Weights of a small GPT-style language model, trained from scratch on English Wikipedia: 427M tokens.
MLP neurons of a small language model. Each row is named by its layer, matrix (down: output weights) and neuron, and shows model dimensions 112-207. Each number is 128 + 24 x the weight over its row's rms, rounded and kept within 0 to 255. A neuron's up and down rows have the sign that makes its largest values positive.
Before each neuron's rows, "fires before" lists the tokens most often just after its 100 highest values on Wikipedia text that the model never trained on.

fires before: "\n", "ing"
L8.down568 [121  72 108 153 149 143 127 158 131 116 122 165 157 184  91 111 161 180 126 137 124 128 138 129 151 124 144 107 102 145 115 144 146  85 143 122 147 118 152 111 144 189 142 122 117 118 136 158 136 127 141 121 102 126 107 130 150 131 110 139 114 158  78  81 171 133 171 104 132 108 138 128 132 129 141 130 164 121 125 109 102 147 136 116 111 145 134 121 101 135 155 174 121 167 129 112]

fires before: "\n", " |", "end"
L9.down18 [116 142 114  79 135 135 120 161 135  95 159 183 137 118 132 120 144 146 105 171 121  94 137 110  94 166 107 116 128 113 141 157  95 132 136 108 140 169 150  91 109 112 142  95 140 140 163 124 121 119 130 111 132 115 132 100 115 129 137 135 110 106 143 126 181 102 115 104 126  75 131 136 170 142 145 116  91 118 141 129 109  88 140 112 141 134 131 124 145 166 162 106 106 142 108 162]

fires before: "\n", " ", " Box"
L6.down664 [136 123 129 131 144 135 133 132 140 113  99 135 148 140 124 150 140 122  94 104  98  94 140 118 109 110 179 133 118 107 167 109 114 140 165 147 140 110 127 122 152 125 143 124 136  91 108 119 131 129 173 118 111 167 142 145 142  87 104 168  84 110 134 114 146 166 116 113 110 132 109 112 110 125 119 133 163 113 145 134 161 170 142 119 147 147 112 162 117 133 124 133 165  93 163 147]

fires before: "s", "ed", "ing", " been"
L10.down1070 [144 170 135 153 126 125 129 123  97  63 134 124 100 165 136 158 122 142  94 157 131  94 119 149 164 169 190 122  92  75 119 143 172 139 147 142 124 114 152 130 166 142 139 130 127 155 154 135 174 108 114 156  98 123  94 124 205 147 141 126 105 152 143  94 109 112 124 107 150 114 142 128 128  68 142 189 142 104 110 179 130 122  94 148 149 125 123 152 157 122 128 131 140 125 137 108]

fires before: ")", "),", "s"
L13.down826 [124 132 110 156 133 110 153  92  75 126 133 105 120 155 119 124 186 112 172 134 120 129 136 133 169 111 149 129 103  99 156 146 131  95 142 127 132 146 114 146 137 143 153 104 121 121  88 159 136 104 109 140 135 142 154 117 135  77 117 124  78 137 145 126 108 109 104  74 101 117 130 125 121  84 142 138 139 130 143 179 173 108 155  95 132 113 120 170 103 155  88 154 129  75 143  91]

fires before: "s", "th", ",", "-", " of", " century"
L11.down628 [122 115 120 158 116 155 147 144 109 126  98 161  85 117 157 141 135 137  91 161 130 103 142  99 133 112 161 112 150 122  98  96 119 122 111 157 165 126 112 124 139 153 125 146 146 104 135 154 148 128 141 143 140 134 127 109 119 184 125 118 121 141 109  78 112  98 121  97 127 150 132 129 106 119 133 142  91  91 104 103 107 115  95 103  95 100 105 110 102 158 139 158 129  84 147 110]

fires before: "N", "S"
L13.down322 [112 120 154 131 154  74 154 128 123 111 107  89 150 126 114 143 130  82 176 133 187 147 104  93 147 118 141 136  98 144 109 133  95 120 112  85 165 150 124 155  87 126 189 110 131  94 159 148 144 115  95  95 147 110  85 150 139 119 164 161 138 131 130  92 144 125 113 112  82 132 106 139 134 115 113  98 126 118 137 132 115 144 152 104 154 112 129 166 131  84 104 102 135  96 137 192]

fires before: ":", "\n", " (", " =", " |"
L11.down86 [ 70 145 123 121  95 126 129  96 109 118 130 124 121 139 139  91  95 113 140  95 161 190 173 145 156 125 128 135 134 115 170 144 130  88 140 153 127 128 134 115 130 103 156 146 122 136 139 147  92  76 168 100  94 146 108 143 105 115 120  90 160 144 158 171 120 144 114 139 154 114 133 128 100 128 126 156 127 136 127 109  87 123  92 147 154 142 111  92 166  86 122 136  90  88  98 103]

fires before: " |", ","
L13.down1157 [128 146 140 177 161  86 120 126 176 118 154 135 154 121 116  89 153 109 102 165 119  92 152  90 181 146  93 107 156 146 103 135 149 114 106 140 122 138 114  87 116 101 173 161  93 133 132 156 111 115 148 123 147 114  77 127 121 117 125 138 123 106 100 147 127 121 104 111 178 151 141 138 129  99 140  95 116  97 125 124 130 132 118 135 139 120 126 121 102 130 194 125  83 115  95 144]

fires before: " |", "."
L8.down419 [138 140 125  70 160 140 121 126  96 138 156 110 153  83 160 126  99 126 104 127 133  87 132 126 141 143 144 165 113 138 109 140 127 119 154  92 118 106 128  84 138 146 102  86 116  99 133 146 175 110 122 146 132 123 103 142 152 142 129 139 124  96 105 119 156 139 120 116 156 115 147 159 166  89 142  94 118 116 114 128 149 137  98 103 118 103 121 110 123 150 137 129  91 152 156 152]

fires before: "\n", "-", "|", "===", "==", " and"
L10.down386 [119 186 121 142 139 123  99 132 130 132  94 102 107 138 125 134 137 146 128 154 121 120 146 158 140 121 126 110 135 153 128 141 144 104  71 124 160 112 193  90  96 138 139 155 132 155 133 173 141 114 194 112  74 141 133  88 137 111 139 144 106  88 127 146 136  93 125 111 151  86 194 124 118  74 112 145 105 141 119 139 148 135 170 153  90  88  73 120 111 143 119 135 115 119 143 123]

fires before: " of", ".", ","
L10.down687 [139 120  72 123 112 145 139 138 121 143 133 160 116 116 156 144 142 139  64 112 146 180 117 118 135  75 148 140 104 103 120 146 135 119 117  94 159 151 146 136 125 162 147 138 130 127 122 113 175 171 167 121 131 112 109 122 140 144 143 101 145  84 120 126 123 138  98 179 103 124  98 110 153 187 147 113  85 158 120 182 113 114 106  82  91 121 117  84 100 180 123 131 141 128 147 165]

fires before: "\n"
L8.down1097 [169 137 156  96 123 135 143 150  88 103 136 144 116 111 143 124 132 106 120 102 125 120 123 138 123 120 106 166 110 155 162 130  94 118 135 128 150  94 150 130 113 123 119 117 119 105 121 172 121 120 166 143 114 116 106 125 111 141 126 142 132 119 132 112 116 121 150  81 143 103  99 153 107 133 127 125 128 127 150 122 124 121 134 146 150 146 146 115 117 104 160 110  64 103 117 112]

fires before: "\n", "-", "|", "      ", " ", " 120"
L10.down381 [125 131 123 125 158 124 131 134 103 127 118 129 146 136 120 169 143 129 113 139 108 103 118 173 139 130 143 183 119 137 129 119 123  96 126 116 120 131 102 117 124 153 115 123 141  86  95 123 103 140 116 139 165 121 147 120 123 160 135 126 136 107 128 115 156 127 101 159 124 103 156 114 105 137 129 104  68  73 121 140 119 108 115  92  97 147 147 143  97 131 120  88 122 148 116 118]

fires before: " |", "\n", "yard"
L10.down858 [142 161  99 104 169 123 168 150 145 132 135 156 155 107  84 125 107 139  94 154  82 158  99 164 135 168 109 163 120 105 124  91 132 132 162 153 129 113 100 125 130 122 131 138 124 134 136 101 112 138 122 133 188 114  99 130 130 145 104 146 155 109 138 118 139 103 123 108 130  92 131 172 126 121 120 135 139 127 153 158 128 138  71 136  97 148 159  94 119 173 171 138  49 162 130 140]

fires before: "\n", " The"
L11.down247 [122  96 117 116 147  99 147 144 127  92 129 133 149 156 117  91 119  94  93  64 152 156 151  95 144 128 120 138 121 119 101 132 124 130 126  96 131 136 101 130 135 148 136 134 116 174 132  94 139  72 157  93 132 118 129 127 122 157 100 109 162 144 110 103 164 129 130 165  97 107 111 108 137 108 137 128 153 147 158 137  85 137 175 133 128 106 101 127 160 140 130 110  89  86 116  87]

fires before: " of", "."
L11.down614 [172 146 133  93 116 129 134 108 118  78 137 129 120  82 156  97 167 128 101 136 148 105 188 130 113 160 128 182 148 146 151 130 106 131 110 124 118 151  97  99 145 136  84 130  93 104 108 157 142 130 126 175 124 116 120 133 117 131 153 130 144  89 100 136 167 121 156  95 153 116 135 113 118  67 124 117 127 128 146 154 110 133  89  95 126 110 129 136 151 116 123  85 149  75 144 137]

fires before: "N", "S"
L10.down250 [164 141 139 124 184  97 119 105 108 133 130 151 156 120 132 109 133 112 128 107 131 102 115 128 126 147 153 145  84 168  87 150 157 103 118 131 163 142  88 154  76 165 122 126 162 135  97 176 134 118 152 151 153 129  92 124 122 142 101 186 164 146 107 129 155  95 137 101 122  86  61 128 146 134 116 112 151 117 142 145 135 153 150 112 151 122 159 114 141 163 142  75 100  85 117 132]

fires before: "\n", "---|---|---|---|", ",", "s", " |"
L8.down240 [109 137 138 145 174 153 120 125 148 136 117 162 154 138 143 125 128 146  85 159 132 133 152 117 113 134 118 127 125 174 145 115 119 106 100  87 109 134 178 140 148 119  99 115 121 104 128 135 141 118 102  70 157 160 136 132 133  95 114 146  97 133 137 109 180 125 151  88 148 125 122 131 126 147 136 139 123 141 129  88  98 136 103 111 125 142  82 107 146 151 119 166 144 160 144 112]

fires before: " the", " a"
L6.down709 [119 139 135 123 175 115 129 111 157 140 111 173  84 132 135 110 180 140 166 149 129 128 175 115  83  80 110 106 145 137 132 120  97 126 145 144 134 114 146 113 112 128 139 114 152 147 149 115 110 117 151 111 132 131  97 125 101 104 148 124 125 129 138 113 107 100 140 147 138 178 115  95 122 105  70 155  99  93  91 122 112 133 131 132 176 128 145  92 131 140 101 105  84 156 102 159]

fires before: " |", ";", "\n", ":", "–25"
L8.down96 [122 111 124 188 129 138 154 115 116 168 139 112 133 115 162 130 137 148 126  73 119 130 132 100 134 159 115 132 161 141  79 121 120 133 115 159 146 101 132 146 129 165 145 113 130 135 109 121 147 144 133 142 104 144 118 139 129 144 105 170 122 130 129  88 127 113 144 136 120 104 167 143 100 114 109  75  76 143 148 151 134  86 103 145 142 115 109 137 128 138 154 136 125 108 104  89]

fires before: " |", ")", ".", ":"
L11.down253 [126  78 104 138 120 142  91 140 165 138 138 130 151 114 111 116 150 141 110 154 154 100  97  87 121 110 148 154 141 121 130 111  93 142  79 104 168 129 114 122 118 119 126 147 147 177 114 145 108 145 127  93 142 169 154 112 110 114 130 110 133 184 156 131 125 128 132 138  56 113  71 128  94 152 100 118 143 129  96 150 104  79  98 103 103 153 101 105  91 141 135 141 130  80  78 106]

fires before: "ed", "d", "s", "ing"
L13.down742 [117 107 148 136 116  89 134 133  73 124 118 121 124 132 157 132 149 136 104  95 126 133 146 119 144 135 153 123  84 151 154 106 173 140  78 133 148 129 140 116 111 143  80 132 133 109  83 157 127 140 127 162 148 131  86 133 122  86  97 126 119 153 158 143 111 133 169 146 132 120 162  91 141 122 113 158 136 100  98 140 112 128 161 113  79 126 150 145 133 163  79 140 104 103 141 122]

fires before: "\n"
L6.down421 [118 142 128 116 137 148 113  69 136 128 132 137 122 144  91 166 144  89 107 118 102 104 123 112 152 198 103 142 137 115 168  95 128 178 125 125 206 139 149 102 141 127 121 110  71  71 111 163  99 128 139 119 144 122  92 156 118 135 109 186 102  85 134 149 175 155 102 129 119 110 128 160 150 153 123 107 140 121 177 103 131 155  97 144 190  98 108 153 133 118 143 136  94 155 119 119]

fires before: "-", "\n", "\"", "Best"
L8.down993 [176 138 129 137 117  99  75 148 101 134 150 137 137 130 154  85 162 113 144 164 164 102  94 171 145 148 129  78 174 120 142 124 125 127 133 156 115 146 152 120 131 117  89  75 151 110 115 127 121 169 157 146 126 139 103 153 141 124 132 164 108  88 130  97 142 140 120 125 159 114  88  86 125 126 111 118 134 143 106 104 165 152 128 131 129 110 155 116  99 131 106  94 105 132 106 139]

fires before: ":", ":14", " the", ":12"
L10.down81 [120 126 183 142 117 166  90 142 112  86 130 101 177 118  89 181 146  76 193 152 139 126 107  60 111 126 122 122 105 132 120 122 139 114 105 155  97 100 114 134 170 118 164 153 112 115 127 163 118 119 120 108 154 131 123 117 149 119 129 134 140 118 128 168 145 118 108  95 120 173  96 114  63 138 125 136 150  97 106 115 159 138 135 136 122 128 107 178 155 127  98 113 107 125 133 193]

fires before: "|", "\n"
L10.down1108 [156 180 157  90 103 145 122 101 161 137 104 114 159 141 149 123 158  93 144 124 183 110 123 133 110 125  99 141 152 117 104 147 110 119 135 150 143 114 149 106 129 153 178 174 133 157 130 134 138 136 167 123 106 110 113 159 117 127 169 136 103 125 182  86 118 121 141 128 136 115 155 121 111 113  95 116  81 115 121 121 126 120 143 169 123 136 157 131 165  93 148 129 150 132  94 105]

fires before: "\n"
L6.down460 [130 132 151 125 158  64 105 107  76 129  98 112 124 120 142 154  91  89 134 153 167  88 131 186 140 121 167 155  96 101 135 113 119 142 130 139 151 137 113 154 132 157 112  76  90 135 141 154 112 146 159 145 144 142 101 146 137 147 105 131 111 123 154  90 139 143 112 181 130 105 105  96 113 125 169 104 129 140 102 123 143 113 149 100 144 128 165 130 134 154 145 138 142 114 161 103]

fires before: " |", ":", "\n", "final"
L13.down387 [128 118 108 149 106 178 112 148 131 101 139 135 151 161 145 167 137 149 108 141 151  94  91 120 151 132 109 141 117 132 187 151 122 143 127 104 158 134 108 132 134 134 111 170 131 132 181 115 134 116 142 137 141 114 148 108 162 129 121 131 137 139 150 119 141 107 171 125 108 164  96 150 155 149 124 172  69 140 159 120 110 134  98 131 171 123 103 167 120 147 112 139 137 155  82 106]

fires before: "\n", "-"
L10.down335 [ 95 152 130 116 140 122 123 109 112 128  69 163 128 147 147  98 125 106 103 125 145  93 139  97 163 154 139 128 190 136 129  98 113 139  91  68 125 142 135 125 155 134 161 134 121 105  73 120 177 151 171 113 165 117  93 134 110 109 106 151 140 130 109 105 146 163 112 129 128  86 112 159 123 150  92 115 129 146 176 127 165 145 116 134 157 124  92 136 139 135 136 122 140  97 160 100]

fires before: "s", "t"
L9.down64 [122 126 129 125 139 101 136 162  99 112 119 187 167 118 102 111 140  91 142 111 123 103 136 101 134 144 167 126 103 135 125 133  98 136 131 147 153 135  98 145 126 120 123 122 115 111 118 137 113 139 111 156 106 140 118 135 161 131 143 119 153 152 195 129 123 115  85  90 106 156 120 166 151 113 124 157 127 118  99 217 121  87 104 122 129 107 102 145 111 146  99 180 123 142 165 145]

fires before: ".", ",", " and", " in"
L11.down118 [104 111 166 121 123 153 131 117 154 113 134 128  92 140 158 110 182 141 136 141 129 132 121 151 128 104 150 149 184 141 106  88 156 152 124  94 121 108 133 158 106 103 120 134 122 113  95 167 119 115 136 166 138 116 168 160 135 136 109 103 152 147 136  95 106  95 130 113 107 124  84 117  98 154  82 123 141 126 112 181  91  89 103 114 155 133 144 145 163 119 129 126 102 122 119 129]

fires before: "\n", "---|---|---|---|"
L10.down967 [114 137  87 124 151 105 113 113  89 183  93 119 132 156 106 144 140 176 112 117 165 155 152 134 105 147 126 144 134 125 142 158 131 147  89  98 124 153 118 150 117 126 127 125 113 106 123  97 109 155 144  62 121 123 137 139 149 153  84 117  82 148 146 112 125 129 134 137 147 149 117 150 123 164 144 118 100 127 128 155 145 143  77 134 144 100 125 127 158 144 144 106 108 148 148 124]

fires before: ".", ",", " to", " and", " as", " in"
L10.down805 [122 132 156 148 128 108 134 132 128 104 148 115 150 170 125 108 139 146 128 144 117 123 102 201 128 134 126 190 123 107  99 127 118 104 130 158 130 132 115 127 149 134 136 142 131 153 125 151 127 143 135 154 114 131 143 121 103 149 112 113 136  90  97  83  94 104 154  84 139 125 137  89 131 108 112 110 143 145 153 186 132 137 119 114 154 129 122 151 157 100  81 155 154  91 167 116]

fires before: " |", " pm"
L9.down951 [147 104  96 109 134 107 139  96 103 143 150 111 118 126 126 172 159 122 108 112 155  89 144 126  98 120 144 159 172 114 148 147 140  68  58 116  99 118 110 123 123 132 115 105 115 133 104 136 122 112  94 150 104 132 117 109 132 134 131 108 126 116 132 128 139 109 145 126  88 109 172 122 131 129 153 110 141 115 127 126 137 102 126 128 121 139  84 119 163 116 117 148 109 141 182 158]

fires before: "\n", ".", ",", " |", " of"
L9.down1207 [141  64 122 124 109 136 126 169  74  76 135  99 122 125 119 139 127 125  99 134 121 120 108 141 151 169 153  72 112 101 159 143 105 150 107  93  92 141 138 119 134 112 133 120 153  95 184 111 117 134 121 137 139 128 121 116 144 110 114 150 123 111 109 143 147 113 108 117 102 102 156 154 139 130 116 120 151 125 150 162 114 108 147  97 142 129  96 149 128 171 109 150 148 153 168 139]

fires before: " later", " of", " in", " after", " were", ","
L8.down282 [ 86 119 163  74  96 137 121 153 136 119 157 158 106 145 154 145 119 109 122 104 102 172 104 131  97 145 157  88 103 124 133  90 141 179  93 132 128 130  98 127 123 176 130 156  95 141 136 135 117 126 120 168 125 115 139 121  99 156 132 180 163 150 120 133 130 113 175 129 110 141 127 139 123  97  66 131 123 133 101 122 108  88 105 110 113 132  98 136 158 125 113 143  85 126 130 112]

fires before: " |", " ===", ";"
L9.down674 [119 136 142 133 129 140 125 129 108 112  96 100 158 132 114 148  95 105  97 134  80  91 128 113 165 128 167 142 145 152 136 113  83 118 135 136 125 180 125 103 130 127 183  96  67 127 140 128 154 129 115 106 102 118 123 130 134 160 125 144  87 109 194 108 146 101 122  83 112 133 126 102 173  92 151  75  88 144 124 144 130 123 123 125 150 137 107 122 139 154 107 159 132 110 137  95]

fires before: "\n", " and", " ==", " older"
L8.down386 [142 105 177 151 106 149 117 152 126 101 121 109 131  85 135 161 172 158 119 145 137 150 116 110 158 127 125 124 133 146 122 132 143 122 112 114 125  90 143 149 120 143 100 135  69 149 128 160 127 139  96 134 117 105 108 139 142  95 118 105 109 107 119 120 104 129 143 154 107 109 140 130 140 102 130 119 116 123 151 114 113 107  99  57 119 138 126 158  93 128 109 122 110 163 154 132]

fires before: "\n", " |", " "
L9.down198 [155 132 118 112 111 108 135 131 123 108 110 143 147 131 125  86 141  66 105 102 140 134 117 144 134 104 111 177 103 129 130 135 137 155 106 136 127 143 115 112 147 125 130 127 196 142 109 101 115 120 157 121  99 111  83 141 109 148 147 104 136 104  95 140  97 135 101  45 123 118 120  95 105 100 140 122 133 148 141 117 145 108 152 146 181 150  84 145 159  98 119 133  71  97 124 119]

fires before: " ==", "-", "==", " education", "==="
L8.down237 [145 115 115 146 158 136  95 138 119 145 122 141 138 157 131 100 137  93 131 151 128 149  82 105 118 111 145 154 137 112 116 111 128 129 122 120 128 116 130  93  81 146 101 144 143 125 153 137 155 122 105  83 145 101 141 106 160 133 167 127  94 113 135 154 165  90 111 114 133 148 132 131  99 123 117 130 127 148 128 170 134 166 122 127  74 103 120  99 134 102  75 123 126 162 112 102]

fires before: "-", "\n"
L9.down84 [150 111 136 132  94 126 133  73  86 140 186 187 155 178 130  78 135 155 123 157 134 117 130 107 163 108 141 133 154 134 148 122 147 101 149 146 137 137 148 122 160 124 119  81 110  97 171  98 139 156 165  81 152 114  98 144 131 140 152 161  94 130 114 142 151 158 151 155  96 175 136 141 116  97  95 115  92 141 134  67 110 118 150 114 108 114 167 121  57 150 157 146 140 106  86 116]

fires before: " |", "W", "-", "\n"
L13.down262 [143 109 133  90 131 150 115 147 127 115  97 151 138 172 133 118 141 162 147 194 122 161 121 144 133  91 124 112 165 123 114  97 173 110 108 105 142 124 103 131 139 101  92 157 158 136 150  86 115 152 131 114 145 140 127 101 132 127 136 108  95 117 132 118 157 145 153 155 101 151 116 137 118 137 109 120  92 135 108 123 115 120 137 132 125 132 121 108 104 136 155 118 119 163 118 122]

fires before: "\n", "---|---|---|---|"
L6.down826 [145 162 113 144 128 146 172  96 116  77 173 114 148 107 122  98 141 140 117 123 101 108 124 126 145 133 128 125 161 143 152 135 124 146 106 122 136 116 157 154 132 145 165 102 116 131  90 105 118 102 160  93 107 160 109 109 115 185 115 102 127 147 148 115 117 144 111  71 163  99  96 123 112 117 131 112 131 178  92 143 144 161 108 166 111 125  96 134 158 101 107 142 114 110 106 136]

fires before: " of", "ed", "d", ":"
L10.down665 [ 91 108 114  97 136 106 112  81  92 147 127 118 119 143 152 145 152 155 154 147 134 111 160 131 153  97 114 155 127  90 156 135 121 134 101 109 147 115 107 189 127 172 154 154 137 107 105 120 113 136  87  97 139 147 104 114 171 113 137 117 129 122 112 165  90 153 140 152 146 108 130 132 133 143 151 103 133 122 108 116 129 119 119 110 120 105 196 125 124 177 117 152 159 142 149 146]

fires before: "\n", ".", ",", ";", " ("
L8.down176 [149 102 134 111 115 140 116 119 113 113 123 112  66 142 109 143 110 127 136 117 128 131 119 188  95 163 156 121 140 100 139  76 163 177 124 146 125 128 161 114 129 110 126 134  89 163 125 134 133 147 125 118  72 107 121 159 138 140 129 127 170 157 122 139 121 107 145 174 127 111 141  83 132 115 113 134 132 110 120 117 115 146 121 127 170 157 128 135 140 144 151 143 123  91 132 136]

fires before: " 1", " ", "-", " 2"
L11.down588 [ 81 132 124 129 154  91 158 113 111 100  88 148 139 169 141 167 146 123 127 108 133  95 129 123 101 144 148 172 121 148 139 142 124 110 133  93 140 125 123 135 119 134 141 124 107 117  84 120 131 138 137 126 114 156 107 118 106 109 117 147 107 137 118 114  98 123 140 132 164 100 115 148 142 163 135 105 120 114 110 136 118 134  99  92 127 155 187 146 162 109 114 124 114 106 125 138]

fires before: "\n"
L6.down885 [143 134 152  86 108 144 122 154 110  89 114 145  79 137 150 121 138 182 138  97 133  98 124 154 129 175 110 108 111 125 141 179 116 131 155 162 111 120 144 109 148 137 139  59 103  90 119 105 106 128  87 156 127 109 141 149 161 128 143 104 127 132 136  99 143 146 135 105 126 136 118 145 123 129 146 133 130 102  98 145 150 122 117 149 119  83 141 114 129 133 165 116  76 119 113 146]

fires before: "N", "W", "E", "/"
L9.down603 [129 112  97 115 129 114 142  94 118 141 111 110 162 142 100 109  86 111 139 144 113 121 104 104 133 142 113 111 143 180 115  93 135 142 161 113 166 142 133 147  72  93 122  59  96 109 146 100 172 148 117 109 159 121 102 126 136 127 144 118 101 139  85 142 107 124  57 109 117 143 110 140 177 185 140 128 135 120 123 140 151 145  92 125 133 136 139 187 117 144 129 112  95 113  92 160]

fires before: ",", " the", " he", " of"
L11.down444 [139 131 113 118 175 128 131 135 123 106 167 154 154 126 118 180 141 124 144 140 131 156 132 113 167  62  81  98 122  94 110 120 123 106 130 164 105 129 126 148 146 128 126 120 101 115 112 102 138  86 122 162 127 114 124 131 147 123 114 132 115 101 121 153 123 121 136 117 130 103 132  99 161  78 126 148 118 113 170  78 118 124 142 150 126 158 127 122 128 123 116 156 138 109 128 162]

fires before: "\n"
L8.down1117 [115 122 139 105 137 117 133 134 101  78 112  96 132 116 180 115 118 152  95 118 159 119 127 114 120 144 125 106  89 136 183 171  91 137 138 124 117 118 130 121 112 106 158 131 105 114 140 139 132 128 110 162 117 122 151 136 146  63 148 105 119 124 143  98 152 161  95 129 138  89 147 133 128 136 189 136 120 112 128 176 102 146 127  55 108 148  90 175 141 142 167 103 135 109 153 110]

fires before: "\n", "==", ":"
L9.down1045 [117 143 106 181 152 101  68 112  99 114 131 108 128 156 126 146 113 107 168 126 121  90 148 149 138 136 116 146 133 128 138 132 103 145 105 134 162 129 145 141 137  76 140 127 101 143 179 179 158 157 129  82 138 125  91 128 153 111 140 125 138 151 134 188 128 127 120 114  95 105 111  85  85 109 145  87 150 141 124  96 167 159 115 145 119 101 145 119 125 126 117 107 181 128 165 122]

fires before: "-", "\n", "      ", "|"
L10.down813 [102 100 123 131 145 129 112  98 111 157 161 152 123 102 153  88 109 130  87 114 109 111  78 159 145 182 120 149 140 119 133 153 130  90 124 171 138 103 158 117 147  93 128 122 146 113 112 138 164 147 165 133 101 131  77 119 142 131  89 105 106 141 138 136 111 118 170 166 120 120 124 145 140 152 125 111 122 102 114 108 128 133 129 162 127  95 120 102 107 114 159 152  78  97 145 147]

fires before: " the", " a", " his", " from"
L6.down877 [ 94 113  80 123 112 157 125 132 129 114 139 134  71 137 160 118 160 135 171 128 144 116 134 114 124 108  94 175 150  95 105 128  74 151 125 127 144 177  93 129 159 114 106 120 106 153 131  95 105 152 159 118 118  91 127 181 142 147 129  75 148 121 122 113 158 127 128 139 149  87 117 123 121 144  99 181 186 127  91 136 152 123 118 137 180 139 147 154 124 149 108 161 163 148 148 127]

fires before: "|", "\n", " ", " States"
L9.down393 [115 176 160 100 136 140 167 131 147  93 116  94 143 140 105 107 159 115 101 107 120 146 169 118 156 153 110 134 155  99  96 175 104 121 100 156 138 149 144  78  70 157 133 115 112  77 120  88 125 143 151 141 129 154 152 139 165 147  89 134 126 110 122 119 155 147 135 163 124 130 115 111 148  94 171 141 141 125 148 108 146 150  80 151 112 130 139 142 152 128 162 106 163  95 151 118]

fires before: "\n", ","
L9.down1165 [132 122 101 125 146  98 131 135 142  95 141 143 113 141 109  87 135 125 104 103 137 117 116 135 152 139 127 136 112 135 117 127  98 143 104 173 152 129 122 116 108 125 158 112 122 128  97  98 108 110 184 131  97 111 146 138 159 130 107 139 137  99 135  96  88 108 115 163 139 106 119 128 117 113 153  93 107  82 152 143 118 112 107 171 146  87 142  98 153 177 147 104  63  92 133 124]

fires before: " the", " Colchester", " St"
L6.down121 [118 128 125 133 136 162 135 139 129 118 131 142 148 132 106  96 181 158 128 150  96 110 133 103 129 105 107 127 123 125  85 114 119 131 104 156 100 151 127 134 160 102 129 138 135 128 141 121 119 112 139 164 134 130 110 178 124  94 153 108 143 148 160 124 106 117 100 133 119 147 110  86 143 125 133 174 173 120 122 139 149 122  95  78 100 144 162 133 160 134 114 110  97 150 137 137]

fires before: ",", " of", " he", " at"
L9.down343 [110 134  94 124 159 106 108 171 129 119 136 167 145 107 114 134 127  84  96 126 113 194 152  86 142 106 133 124 108  66 124 194  98 160 108 155 111 101 124  78 134 122 123 167 138 139 126 145 122  82 113 175 102 158 107 140 119 121 108 127 133 111  98 101  90 118 123  79 161 149 118 126 158 110 119 127 121 142 142  90 108 145 139 113 145 165 108 119 125 101 135 136 124 135 119 111]

fires before: ":", " |"
L11.down774 [118 112 111 129 165 136 109 147 137  95 123 106 129 114 136 156 108 142 176 136 127  96 145 136 144  89 126 163 131 156 116 148  89 133 118 115 118 130 110 128 181 113 108 120 175  90 130 141 100 147 126 170 115  97 149 118 146 124 120 105 140  81 137 141 105 128 121 152 123 112 113 126 103 112 128 129 124 133 144  86 166 144 121 117 144 160 165 133 159 108 160 136 169 135 155 148]